config.yaml
num_hidden_layers: 12
hidden_size: 256
num_attention_heads: 4
num_key_value_heads: 4
head_dim: 64
intermediate_size: 1024
vocab_size: 512
hidden_act: "gelu"
norm: "layernorm"
norm_place: "pre"
norm_eps: 1e-05
positions: "rope"
rope_theta: 10000.0
rope_fraction: 0.25
qk_norm: true
attn_scale: 0.125
bias: "all"
tie_word_embeddings: true
parallel_block: true
init: "normal"
init_std_qkv: 0.0289
init_std_o: 0.0
init_std_up: 0.0289
init_std_down: 0.0
optimizer: "muon_variant"
learning_rate: 0.0194
lr_mult_o: 3.0
lr_mult_down: 3.0
lr_head: 0.00671
warmup_steps: 66
schedule: "wsd"
decay_fraction: 0.59
decay_shape: "linear"
final_lr_fraction: 0.05
batch_tokens: 65536
max_seq_len: 512
doc_mask: true
train_tokens: 347700000
max_steps: 5306
dataset: "wikipedia_en"
MLP neurons of a small language model. Each row is named by its layer, matrix (up: input weights) and neuron, and shows model dimensions 0-127. Each number is 500 + 25 x the weight over its row's rms, rounded and kept within 0 to 999. Numbers have three digits each.
A block is one neuron, or neurons of one layer that tend to fire together. Before each block is what it responds to, as a language model described it from the Wikipedia text at the highest values.

Description: Mid-word pieces like "en" right after a capital B in names (Bengal, Benjamin, Bennett), plus "on", "end", "then", "legend".
L2.up151:475497511484497502491465447513494522522468528507492478531512511511495498481455471487509520483513509466503511489479546529549507508493484510481484503524490509516456514484521465515519545476489449496473463497522480510519507497455520495560489528498538506480529514536496464509479465520508486484481517512473497517517502501456497509510522488477465527527533502513527481477481470521502490515493
L2.up152:516457451468526497551508478497541509506490528530527534500445514448515499517528508524573493545543483498507476523486491542492533480509466482533498515493482527470469502482497502465479529496515501505465487528498519524517530544462512510470494505502500528498539501463511484497571492496501472500492510543478481460500459494476468474507530479475496544507471457519496531520501489500515485475519
L2.up723:483482514544501555488517522548482504505441471476513479540514494467519468528478503489509459525487487483462478478480524506531471449497491533492504499508504517524485512548511514544490524532506508479492526541504481499516531528418509502519443497504513516467525484493514468477501532512467529501454501506533500514517529522480489498453471475433503522510501554500500491485498536495486499469497
L2.up848:515487493537486494467504491516527517488506517518528488531473479493524533482460501479489465520488421492455543485480470532532515534511472489545491537537467486478502498469511498540472453508552509533465506469525478510476463455490475513495508498464497495520459498486514508511535489515459500502457491501501525521504500464522531482460516464524476487498508563530512496451479502497495515489480
L2.up893:467476469479470471506469479532447499522472438479510462541497543480510509558513472504490493500503508528517517492492492505536530492489479488520489493503480502535490473528558500512537502475442504487504497474520487511494532506475501514529519535540561528489523470495514511515494514498505505444493511509484503485501502490455475486520543535489459532531483478507500527510542472500475474491528
L2.up903:499488525514479507512492507503492497496509481507490495487494471510509473494569516526489478500512532522507487517503465577498488491488521492480515504476513557450456500506516510506494473527491494463477556478498513495525539497489492487502483467503514516497493511482496487536539479468495419441517508489513525484518476490497502519484533477511459489556448530492502522488484531520518497527485
L2.up934:481528489509497506479513491483463505536464474491498520493526474514477504533469513464494506513507467458466523556531544498500472465495492495527484503494458554512481490493531497501531503473506490534484489483480546489533493548477508511486463477480490525448513484478548497567480490478520532529451546483473519550454494489501490506477488480422468517493451500478495481505484477510472491527494
L2.up1008:478515527478469515449470476522478507527561457446534455461465501462493486516506488512532493539472489548475507524513508493493529465522472473481460504498521511440534519473515499509498448463476498523507463535541485537485520526533491467490502503502492513520484511544477547513479487496508480505508503528476495483536492514511509487470544485493491475489525507541508494512557516477522493502518

Description: Middle or ending fragments of common words broken into odd pieces, as in th-re-e, al-on-e, beca-us-e, h-ow, accord-ing, for se-veral.
L9.up224:474477528467504480517488478535464508517518540515533496518525518514495509489473509536503539507473478481534491468500517554452498489512465470487495502529487523505503531502569515487560483471565487463504504493533540480508471536482479481493517480516459524466508492549541524540487523470424520547496501498498515473527461503509479479497453470525492475465506522528485458507501511515481497491478

Description: Fires on the letter y as a mid-word piece after a preceding fragment, as in D-y-namics, The-y, Famil-y, Ital-y; sometimes other pieces like ow in kn-ow-n.
L2.up131:492497488502517492546471486510477491479514527514482472443488511491469505502473504481486503486517502504478490486514509472493500457507523531495533491454474477527521477499507477520552482528453518536531466534466508520460487560501487514565496452491495489475481500532500535520470511488486497526500520474484473477532505511487509498498512521523531472487494482513483443505476474515507461461507
L2.up261:471525514478554515472465487526507439508516460464457501427520514486529458481519504498484506506433511530478481513475527474504499510483492470461507505511495504466494507532486508509473523516523499486497523490462489533455540503542485490501516502520468506482500491512528537504502518494438510486490524491488470456512487507517460534503532461523484504493461509494509464495469475476487508439516
L2.up379:481498463516461527515493520497518472535494504467466503494499557476513499542540524534468502507456504505435502528487463489490518449505513482450460535496485472495501492484528517471460509513524504541492503526487472502484489518493498550560530500507511515486512504517528522497503493528486507475474527490522517495497515518514504466495458487497489493463455456472525456494489475536485520472507
L2.up491:511529472559508498507495501514523529480487478475455483515503494491509427530482519483462484511500439504512516460517480478479470464504497473553439536505488491501498468524517516505482474493499486464526510553564498522498515496459517515511477448500495488533537493503484521503525544488554512504484492491499518509505487466525515508477512478486423520499501491530529560517487491475483482507494
L2.up538:489502525499452521496523458473457461489533503472492534534478466514508473494501503505496469482516467520440451490459505524495524518500481504503504509547494501482458511474503528527521482504552500538462495458475523506495543493535509525507518503513496479446475487507520456518464503513547491447465545476534512514486486509486503490537513544448474506498523486509499499466497492503523444489543
L2.up567:483503468518449530454508491482489451494523508518502498495479496477501456475516536479484513488489522484526495483490502494473544435438470525491495471484486510513504488477518469507505525485497474495520516447467497489501459500520506521497528514474520515548511487471492518525478507524512518515463539526443470505512521479518501492497494553491477483479486478500508493550505520533481483481465
L2.up586:518534508533577474477505487524503500456465516488508483499476498476503529469524532521532470524516477496481462507501534538530487457472500491502505504485492577523465485464494526499495458537517522542491512454456487506518497485497447450503472456488496532458476484512540520539524467522469548472502504528506453506541460495518455466506532482525464520484503508473549521497525483477501535508495
L2.up925:462486479504481542542474529501470496496489507498488510491514520497515474498516530489533508484478489479517487517500484521479547489484560488500509507488488475498509511503497468499531493467492500472503464509519542498487493559500480474494463517513554494542470494536525509523517497520492560471476542437512510479480514477503476475561510435465506494506522476470489518476483481492489464473473

Description: Short inner fragments of common words split oddly by the tokenizer, mostly "y" (t-y-pe, s-y-stem, L-y-dia), also "ag" in message, "og" in recognize, "he"/"ou" in whether/would.
L9.up283:471535485495490467510500504496509483481498502495483524495485491506505445509511466514467505464458471491481504483545511456561513530477452485474471508488500518489541505498478468532557526500516517557500518508423472495502493566473471497517497516511512498532512505534495485559519494512511531456501521519521502475481430477460491504504495464532528496526494506499503480535470498523491523500492